{
  "num_attention_heads": 4,
  "num_key_value_heads": 4,
  "intermediate_size": 1024,
  "norm_eps": 1e-05,
  "tie_word_embeddings": true,
  "init_std_qkv": 0.0272,
  "init_std_o": 0.0058,
  "init_std_down": 0.0058,
  "learning_rate": 0.0109,
  "lr_mult_down": 1.5,
  "max_grad_norm": 0.5,
  "final_lr_fraction": 0.0,
  "batch_tokens": 65536,
  "max_steps": 6693
}
MLP neurons of a small language model. Each row is named by its layer, matrix (down: output weights) and neuron, and shows model dimensions 32-223. Each number is 128 + 24 x the weight over its row's rms, rounded and kept within 0 to 255. Numbers have three digits each.
After each neuron's rows, "fires before" lists the tokens most often just after its 100 highest values on Wikipedia text that the model never trained on.

L2.down855:119130141107190157149139142129128108129149110093123136137110117150171166145099151128124153140150132143095092138148085132079153142131116144083143086109117182126117133155105152139148086124128131169131125128120130101138088119134119161138113140115140146136120103152125153106147112115079164112147105082123117115129139141111139123137161138134128128111046121092123139135109150130109140119146074138137116095118178113110099126095093159147135117106157051139121130121109142106138183143166159141119134136150164166151110157097089114052098162116108097109114104124161102116116131160123120184
fires before: " ", "a", " the", "."

L7.down329:145097151129181126134118135071123126116092130104115151108102158120093129135118116173157116146126147201103140092157104138100098078081135139091104129128104116113145135124087079136086133120169132110136132115094108111111090145122116133178144165150098117124135164143097155144135102143115165144109158092110116145125115139120102119116108144110116108106126124113117094128154146105138119148137126105178145156161132145101100075109151141114096108110123110127132103169161136139154139142130128139119157100115154169102096167135133128094097131159100165105143091147072176159094140123163148160
fires before: "1", "2", "5", "9", "7", "3"

L7.down812:092147109117121125139146091105077106128118161156115113140138128163113105119114130133123115120142140155144131141107103137153100164174143108126148130086150094119143103132132143104156157104121088142104144091098138135131122129120090127166149142147143092123156156128120188092157154108110160132083143189133108178137152138122083147138094116072139150100097097167092132156120119104126110114089185081133106106138131133125136165149129133113071102145117129130157156129086139161171127152120167120109085101111153167139137128166147109125118093142124139114156134092140143132131130139130140144
fires before: "2", "0", "7", "9", "8"

L8.down992:094120132143129131132147135150127091128127101091154105142112142171116110171113137113130150108114149099148113121105114120081108173169097106101088088140127117134085099103160145141160099154130121124173134123133092140127137114137081156117110098096151125129151117117146126125100152111143144131126130154127192113116115150087102114153146129124089121135099148132135150143099151165156161124108144099129127151116179127158155127140122136140099122133122178113107097138128105142109138149164105108119133123141149173152162105144123137091127135119122118069159127096120168138166122162122143120
fires before: "–", "8"

L2.down783:110133143180117123111168082124112135125165107095152192104108096108105129103111072119116073115121108116102152124141115139131147112139149106104133197128121099141129152118134132193096060131109132118118150158090130104158130121147131148142153155167148145185156140106112133140142122093107078133116109113137086125135153107126167191086135164122083167145136121131141142132090127123129119147120151116158149143090147122128108163105148139141129096110103131096099123172152119143144161152110160113143107127124142134133097115130109098123105131159146103150163126135160121121138154119068108134
fires before: "-", ")", " L", " List", " "

L8.down871:112136158126134114136145125138128159159133158109096115152163085149107141118098099106094084138136154191102142052141127134121123128099116122110157160102078144110137105134098101175139115143129134114133129123135114146182108136148102130114151128119072115146135141191090101117126129139158129120098112144099171123144135207185125151161097122107140136166162114112108127091067132120122122133130107132119124139120152154104097098083117095109145113185139137114120092086105097152126106128117120101141135145146175127086133116120130147141127148120145110104108156112155133186114143123132152131
fires before: " |", ":", " ("

L8.down463:121127118140117147110071140100133118103131108143128130132079146148098147126137108168118091107133129095124122134113107148152084095134107142104123134153116123123139124166133111122085127130159128154155119134107106172143089121132140141138108134112115138150118103110128169106123114140123149132124149123143153119097128125110152108162085130109155158128131140151128171133101097135154141174148142108140099149136081098138112124157142091117108117117119134137116181111122152141139102149127153105118161112120112155107168139144100146124133142118092146116128132093131187145152133141144145093
fires before: "0"

L2.down355:141090129156122156161100101149154146112100117112142134130153144158144123162138152151154175168145114110129128122152152097148092096134112104118134114148136154118085110102110105118132144108117127122120120143134112112144122140124117096122080102112106123113125168084125123094109175128121132177139155160160102162148125167139117097159110120117104095127122112125139124135152122126125100123197143101130106167129125113124121084116135162133128144147135173128118131131141133149097125133125131143077190082095111130107066157169169137139161154138112097130101116131157142095153137105125092124
fires before: "|", "|---|---|---|---|\n", "|---|---|---|---|---|\n", "|---|---|---|\n", "|---|---|---|---"

L5.down564:143113100116148104108080130128129114101096122128186121150116133136174094117137147106127130146138124142120076090117122109149102102128110131156112154131101098112123122095141142091133144152083085120145133125139121148165104092164159122135088113147100137124172155154153154152164131089126156113104171112117100131094102159125151105162133115131119106116149130168122117107175129132151122152138125111095111096115151115115107069117127165150153112127124160113123144098133123162150125156106090196139132164135150141134095136124156147117147130147098151133078134120093102153135138142123081112
fires before: "|", "on", "|---|---|---|---|\n", "|---|---|---|---|---|\n", "go", " "

L8.down86:172118086154134176117176131101158140150141095146129131130128114086108144133167123126104154136148118136175172145145149139102108144150169111140164127118116089126101097095120180108074119115108124130163163129164164095172124168107131110131134139178170146121168114112142123117107152170145131144144102147123133143124120148120136109103131106110105135109121118100098096152110072139119087218115126161148121161132151150157116109118138117130097107101163128163089155110142129080146141114150103114115123140129088115122113112103139110092140136131167127149135108133124125104130093112095114136
fires before: "7", "6", "9", "5", "8"

L7.down60:166130108128128099117117187155129076118171111079115088137114135104128108119127160134111130143158154156148148134142163118098170140139133124153103128082158159161094156109115157122132099130149113147092127123160141129166152111104093128135177143131103098150112162125108142096135141108137166123149145122132161123167121124151066131094124124103120142108141115191171107147152121117159131085126115135108120153097069123111114114100152117167113128100161121124120092127120110144144146111143146114145165184106179109133130144133101090130145142152117131161089093102095148113123154133138107114
fires before: "|", "-", " Label"

L7.down297:078082136128137120161142131105124144128114200147083071108136139099107117144127132095098175165133107139119147123138147146151143136080100129097138104137160091174108149111117107128103137090139106127136143130156134154141128164106172135158134117170150143128134146063091115142111142108140139128106150109115111097125137110146126123157111106140140103097125125130135110085129146101105108153129149154132109092107138160148124122110113124108149135164148072191121172092106115162182165125119145154149153097146150149119141122096109158147143135123124084130113080136131111114158153077121122119
fires before: " by", " in", " to", ".", " and"

L8.down264:156105116166119134149114124121122148141105162144139169109149139160138107128123105091083158126131092149120123069115149088141132113106104090146145138101124170125138164091114158142102136123090088129137133145086161137144176130107153176142086117115121131121082142172152142100154114142154160103148129156107186106162110168157117118112099130101127111124129149108135128118117118135117146170149112113112125106170119145106101120123105078138134128148117138110163108092121133127131127107138155122098091123148103109145130109121103122122147139149078159131146111095118131138151202109126144070
fires before: " "

L2.down350:090130124103089136149106080138163114135143099120189134148121100134108125105096125126108149162087150121135111096137110133135134122173121088157153131162148151129112133126118138089148159117168144130131137132159129080124157141146144122111101108141128152126168104153126140138130107147123143129186160106147164121103114159097105109077091148135143135089131128142110159118104152150099167129117106108141145142052124121156122144141137143125128148161067150111089166127100160121142137160125147121148140121146118172158135098124103119149101091151124128130114094105148140128174175084121122089
fires before: " ", ".", ","

L8.down736:112136165108142104130164123177092109124122152111131096120120148139127092114102102125127166108115121144127146113173131159092137117127164084088143122149118115093135156118140169154132127137107143148138136075150147125152153107123157133123147102126153142116104178130180132122152107126090148152125132133117130116158120091112148131114113109106158148064177120128119137128076153103127142153139090148082147138100162120128106116088147103117168100147113124077138150121128103096125102111156169141132136093108116181133065116120117151124103136110104122118151125145104153121130112093125205144
fires before: " ", "f"

L7.down79:121108096138102106168120093129131109139137102123118162111150108141124090126171172127149109165129140135098115116150130131109154177112109146133145125120135129107084162132099134115114155163127139104149130141183131134149133102105141154067152104119149114136098137090102136103144145134125127124111142106140101104146117154100126122135149159126098127135105132158114106081128117112144128179149130167157156151110145142130140156145111148149123114129173133151112108069134109117123131100143097125160128160100099136146162135140137101112111109113111092162131096134136141146107181172121139108
fires before: ".", ",", ".\n\n", " and", "\n"

L8.down441:163125139137090097153136096170108134136142140128122087107124108107116144097111111137126115123178126145158113067154141149122085125114127126151163112119144128138129099123159130120126160112134091156155094152107128146108135166139085149151124115043130113151110117147152114146137135179105112120132164088145143110132116146145129103122118148136136099121113138157129157113120105147114141121145146157091155117135177138100165142112109105151144088144119107143171105124161118081121080130099150143134084149179124078158164077108140138109131128128099165130157092105132114153125129130098094174
fires before: " ", " a"

L8.down819:109130150135135147098128157136125126143144115131175118133144131076121151095117121168146103099128120151124144059142125142099106102101096141148139134160142092114094066094132139148173163149130094095135160128211128113129083072144151151134154117117118139149169158114107138133090132172103113118143097117179124135146147138176145136161151127106136150099110117109171135120118143093136147166142147135134127114107086141127122124126105115160145121119124092130085124110142090137145135148111143118109074096128142120116099136143145159119102134151135148125116090145118136128156155154107094139
fires before: " |\n", " |", "|", " |\n\n"

L8.down297:123164139121138123093138172122125109110176102094142124124122124132125178163115122146132135095130113105138142131141102124123117161084148113127136113134139136147108118093070156171165156134092154161137127154143159144109116121155138111117113125136107127141131187079131130164109103072158147133134142119148149107141127073160135133182125128136095143111144135143165134154096128087155116171094095128140110149145153158162115145103160146146116118096132116097118105112109115112132126122152116124099172144139050151123176159118138148130169135083112126147122133110124149124140151155117113140
fires before: "i", "2", "1", "7", "a"

L2.down964:137107154128123118098137097134119127100115102150109132116132113114142145151118154118087115135128191151107131155140138110115167076177088151130124128124168118137145156114119155133110074148117102126123164134141098145168141143094149147137128119135118165148122137137127131081148080138100124128118107103147129117185157140158111152132122123103109099117153127154090127126174101122106126176116107141084153156156143140088138133165137147148092114152108103136169121150151099120128115098132121142141094166162122159131098107163127100099117082125091101104141126059117099155114176168123093136
fires before: " ", " G", " N", "p"

L8.down661:137128157149140106087117103118123151113172120077146091115100117116125110130074111103160117138110148111120138102093122134132120131099119132150140113155123151145141129091136075137148088110124151136169161139098112158142127098128120174112118136145127114143096096150140111134129124129111105118125083109143116161122131126157159161177144151130147077106115155163162144108108177098120187101117154118107148124141165164118139172121120140127142069173105127117079123119100100090092128118099122148128131169150123135132134161144177118167095124119164117144137115124132145098122126107133120127
fires before: "–"

L7.down200:141166128110119119111103124168141154100138085139122159127097132102117116133129151155133128126119147106094136120101131151108098104132124146124081144101069144201090070075111085139112140154110125161112142124138164131188147138132112084125144120088098084185114119106146147126116145163138102145105158116157133111128106136157112131117145141114165133123140128099159124140172137143123147112120089151125128117122163191153142100125105108120119158158129140094078122117116122124126152132140115140076162099124156111146106172105113127226105156143166131124155115115152115120159117123127097142
fires before: "1", "2"

L2.down730:166098158085114093118145116102136099141148156147158100121122171138125085116145168151143138154118142125129112143135132136123146136161107122135100132158139125093136130104155145108127132146132129131091127127188158152150117107085144138119129101146152101136126163141098130141111078096109136083148137138086118103121113072109139140091151120127081135149106127149131136144124123121108091127136108120128122113147095144128097095152111114131120115136121128163150102090159120142130127134066153141086116108099147094129114131134127179130165128163125117104140129076148158163162110142126145136
fires before: " He", " The", " It"

L8.down709:136134112121163170116186137132111100090111132090166145102123144154092151122083131088166140119143116133188132143130149164126110125106115125133127115128085151139140120151150122086129135136138117169141107077095090140113143143108160101170103129112163134108127158103116105099114116116124143168128122150119135111106168164086165159101111125111131093127153100149137160095164149175104128096110081095127163107134125096166109133124084114104147139110130127124123175142154154090160119158140128163158108151111108072155129097131122130126151106153144139110119071116112137168149150137113142116
fires before: " ", "4", "3", " that", "5"

L8.down565:089131127133091142151132145154122176101161125151098085120097151081097137138152147163129132127150124083087133121142114141140090108152135127119074161117124131100096113167126117148097071127113128134123132087122137162109154134131098140165142120152157139118128134135131153163103132126139165117117159091161108114115167157076124129143115157128138126140136146140083111145120145110137095098108147123116131173130132146104141121105141108120142121111147138140198098127121134148163122158116119171133110110100099139152196126123104104128123117116170118131093109151105187147141132167118107116
fires before: " as", " for", "ice"

L5.down166:117155183180091135135125112139175146127133107138113084113126114142096136098154113112121142149105111128129136169137149139130114147087147101096121119121108128116097102156140124148103143133095123141100144090151129126124152167112116179118120120145160126090142156132111178116146151141127106117118162120131128133130157134175094114156140132137116123093104123145088125152089078155155145165120091195142116133110112118123113134113138113135091178104123165139128129126104121147086138129142164076121201095135121106109090128090110099131153144126185159113145126104112153157087156164154144119
fires before: "1", "2"

L8.down62:128113115144140085112115133117114104147123122134159129128146130107159117118131112133131163080134140121134111105112094113122177147182178115142121105100170102168112123107088138123107140129156150129077135152210116108097117110125124162137137141124158136088126185102071153149138119126130146138117151084132095140130125094126117105138134158134162117147141121109131117127154140136105141131093092096124121147111094146165111094130124138119088118124133171123171097156161130143134150138136140108088152123138108135122134133142144158131127132151133115173125130124113127069141150160068111160
fires before: "-", "|"

L7.down793:126100144126159103142126142149119152105112113122107139139125119139121138153129151146112126116141162099135090109134106117120114099155104110150161117176121107110125100119153115120152144158151134154169157158171138166122131145143094108116181126145183103135148057126145097151151142109094135136146125141108173098192159115120136120100116105140114096107130156117099156165135130146143072151116131152114124106136172104108080102125146093125097106139135128151134157079090148121145139108121078113122129125120160114104162098116115158114166145146140102150146117099077159114162091146169141121
fires before: " |", " of", " Cup"

L7.down857:154171132123125144113122115143144148137112122137097123127150123107148141129143109115126113092153142133131084162106108114145120100114124147116143122099139144110153140135142154071123099147155101104163140153182136078126131167136118122151105130108074112102103155111138100165135122124108149089176113098091115141151118139122138122137137100139127121108148124167169119140095134144158092106142159140132101105158140138162104123111113121108144177134139127156142133162134088103113105147146102108115122122123137118117135132129114126124124116108147098097140152166154153121119122139158167085
fires before: " ", " Southern"

L8.down892:121165109126132083130147121152134175154092145134090101117110120122113122142111156140157127133093123145112115100111104103147168180147127130136126096147124159127125140093137145109093127137157131169131147137143099156126125123141138147126178091100122131131132112142097145142097087155158144102121159146126102126121111100104165181109104123119153147155080123099137171155153117151108138100122158152108137133146110130129078112178169106137111121165141096138149137113106163085146111120100118087148131103147111119133129145124160109112127129159149111126123118153122139138101163113123057140
fires before: "9", "8", "1", " Final"

L7.down64:142147108138142100131121122150117148109131138120088139094103153122114143110164135124073104139147117128115143142146129126134075127148119138152097133159134144140129099130118182149116193153127129120123148154208138136142144105186139088129155102136105104184138097129122133116164205133134104118115114137094105098148136142168112094110089119124125096103090110134137140156120159143109152090116139142126101092115153111107117100115087140183092114147126143141102128125134140114102162157096127098153116137117125115179148144103144144114103115098121089170133133099146108122143134151137125115
fires before: "|"

L8.down78:166091120112137106156125128107090091151151143141079167160169137140133109131140134143125124100123134155130149065096111101144115109113134117137102140126144125129127136138147095127145100126123086108126120154125168122181134136116143135125177099122103128117139138126132112139130114145140110125124123107111147176149167133118112109138155125107137100138145168117152141108132109103128164119124154090108144165122123090113105136102157128165093142113138077124131113082131125100155134167170148137140115109190130139192094106141142092144122157198096136143126125120135166140087093081144136101
fires before: " "

L8.down303:154132121169168144094107111143117111140131124149128119092147080131147140113120116125122122097070133135140117144144106096176120125138129087079122157140156128184120126124180109178125110146122128147136110147141153149107120185104150109134150145125172096137134106127109119139123101087149162169160125093152103156107113089153130047153111158120102123128103104128144150147127128094133128172129136141098102152099170123138159126115134170119119127105090134129128105134114154139108100116132114138126178122101103112110103150116125173103135073131125122108171148147164108126157152164125131112
fires before: "1", "2", " |"

L7.down115:141125102137133137159146134116138151112127127123183160147183134165112122154142153141154120141165138094121103111149131121141128143193138125146113102128180199134132151142128126127090136154114101150131140112132135109120130084123135108137122111135114138114088149119110151125157080103097126130150096120094145172117110125124143114147157116124129084147129111096168115115072086143127094133158159140132098065129165167143134102107089124181115104081122117156093146135128150112096096149134140134153090152113120161103108118139140135103207142096143106129115177125116148115118117100095117160
fires before: ",", " the", " it", " he"

L5.down185:149119098153120119138148163161126127129134110146153131119165126114132153201110133087125136119129106155141115140135129098089157106133126120095130099145117127123168186174127110134125124109080129149155133140140128142123137063106134174122129108132109143110098102110142082112112133129137103106093077085125141119132113142126128128144148106131102153094102144152160106072076152134095095126081153112084130122150129165105144136157191133137133161154107132125153113133126148142158125122124096178103120092118154118112128143152107154139132097150172166129139141123144122175162140114118131117
fires before: " |", " ", " |\n"

L8.down187:119153119103092171121136126120123155108126127119134136134159134166127117125103132146154148107067151106133089153158102096110127118133074117152140164153182090111116088136131105189164141118130159198144125130105135140110111124119123129112140117155105111154113147114081164120130114134121129107139138100111099149101141106143116136127095118149125123138104076109084175090120109086111158131151122072132126114124136152136117112148110120114135125086174105100099175159149179135102102141126136145112112143167111099109177128168135123149156134139127131140093106166160164100156099111099072137
fires before: "2", "1", "0", "5"

L2.down652:117140184140127107138130125104110095125150126158118095146111153150128111132125130131112109111104095117117118103165148117165150142093083112131139146179095148136135154123112138152163108091163145109145126135135132121129101114143130124148167134143090087133109109126091130132120102076172197129153110149078137120125090115117156121173131102151130158118149113120105109141095089135146132132128136155140169166076094087130127169097137114131137075152140166160127161114149119119141170137147111136091110162103138129130131129124118083178189113095131110106122133148110130143096156134112115092
fires before: "=", "S", " |", "In", "Population"

L8.down353:121119111151134129137123142096117148105118141124149128159106155142141109118124137075099170147139175101127140151163144124093128106144120134108094108134124140100118129109121133106100120104146117111094136083127128151132131142114138154123098134159115089117133130125127172118122162180143083121081109176117142157162178147126113123073098115140082126106144117125151111150141172092108125127099156117155138099161118101173144175122097099127186141078134150154119125149148119150156112094147152157151166154114091111096084092150137102154187118139145070151117077131167112095138105140135105163
fires before: " ", "2"

L5.down154:162128128166087122142122089145144137120123152153110141139156174129105130109139122099160104065130139122129088119165140122102140147087123139128154156117084126128124151122131159119158122118094134058152114153095108132121109101097074132117147144113116110101131113118109144146092170120161117130086100144154181147107113126155120114139136155091116112130158165131105122155110137169127141191146155128115129137093145139123120132141142096103166138120134093158109131159109128112126138167134152144179153067136101133104131113113204129159140122127101162124109132138142123083124117133149123147
fires before: " |", ".", "0", ";", " ", "1"

L7.down643:109124077131130155131077146105137163106115136123147129130167123121135128142151173173169131155162133141132077127131154089146082168176127123128141115137165140102145140125112179130094131153118096147130116114140072136106152074130157135107095142126157108138116143129091149089144078134162137169151073074099116158119130145133147133119137098110134118129104133118151109112130115135119121174158105122102138121137162125107150108082109141165124107121132110150124144138125136106120109155151123119126116155125096151123091151136136124109188128099143128150124133112136118127149129118133132140
fires before: ",", " the", " he", " S", " she", " it"

L8.down63:159110157145127156107090118134122160097127131101109086119121147152088091136103176140103138108149087112139141125122105124115136141137127106167111112149120112137130116147118147131143089108128149110092146108153107119155111115100105129093179128142133195175138136145144128158131159128089146125109130100121114105119144120117135133183138171103092174135102135116141087062101145137155078090146046109152151083117163090081124105163131125150160123084103133110139110104095104088115150119143120170148164099126158149145137117167161113103165149120142127142152102159136156134134151169123102120
fires before: "ed", "s", "ing", " for", " as"

L8.down14:145174148118128117139137115111128136129136119156124140136131154102138136105116131139154070097158123129145150053104147135107096139141138137158121110150125152128123131102153093144130126111166085161145152139124132121128163139116126134133112166141091135101095157123106163117101095089123136123145129132100096150070148167111130138100111115081132068119084089084115143119152138138121151157104112168160134154139125123182144131113158144109155124098083143119100143134161148123129169137133149161109141129098128142145133132138151098126143100141092124102165082139094122079123089110086138153
fires before: "1", "7", "8", "6"

L8.down990:115132116126158105155115119145165110103151109098113130138104119149094127136105115080141137134156134104139085113144108146127131159137115131099133113109118123120088164107091118156123114123156191099124131169131115143150086118127151126210116113105129125087119146142124148128120076095154145067145117133145125175175127119146102115120139148117145103137107176115143058129136151145133144096124138091107141102130145146107155090150107119124129128107115091147124156136129109150101133098102130134110180091151101161118157084097146103114130121148109190139119101142110100128170094147084102158
fires before: "|", "uch", "mir", "|---|---|---|---|---|\n", " the"

L7.down900:129156132126109118091130178165131147149108135148163129161124136125146160119128151113117121126095130112109164079099126085156106123131172132115181152141114131110114158098095094155139143125115147114124128132137097110113103115104119144144156158114151116142175138118115140158143169127112116137113108114095116111111172056121148130102163134137099131134149158139155133147157136168089135154057127118139089118166104148122123107142105120151108136120108114100142119103081112086123127172120113131144157134128112156112115134094158153116169132082116104128123122151133161136147137139065109076
fires before: "-", "is"

L8.down724:136159146155092130139111126095172128112123135081137160076104121156126171120154123126126089131128096124121150159127131192139108160096123093081135139099107108129136092116085126107117130120098137120105161125122122145123098125129115102124154125115169154131143118101150112134097150126175108152174114150112187113115121138141151108101125156139159153112128126139145113150140141117116114086142108144127117081147134090175121145127149132110170144143127122084127140093137113074110135116136148119151141150095110097151102168089198095118155151130128178095137144139148145144110123081120153091
fires before: " of", " a", "-"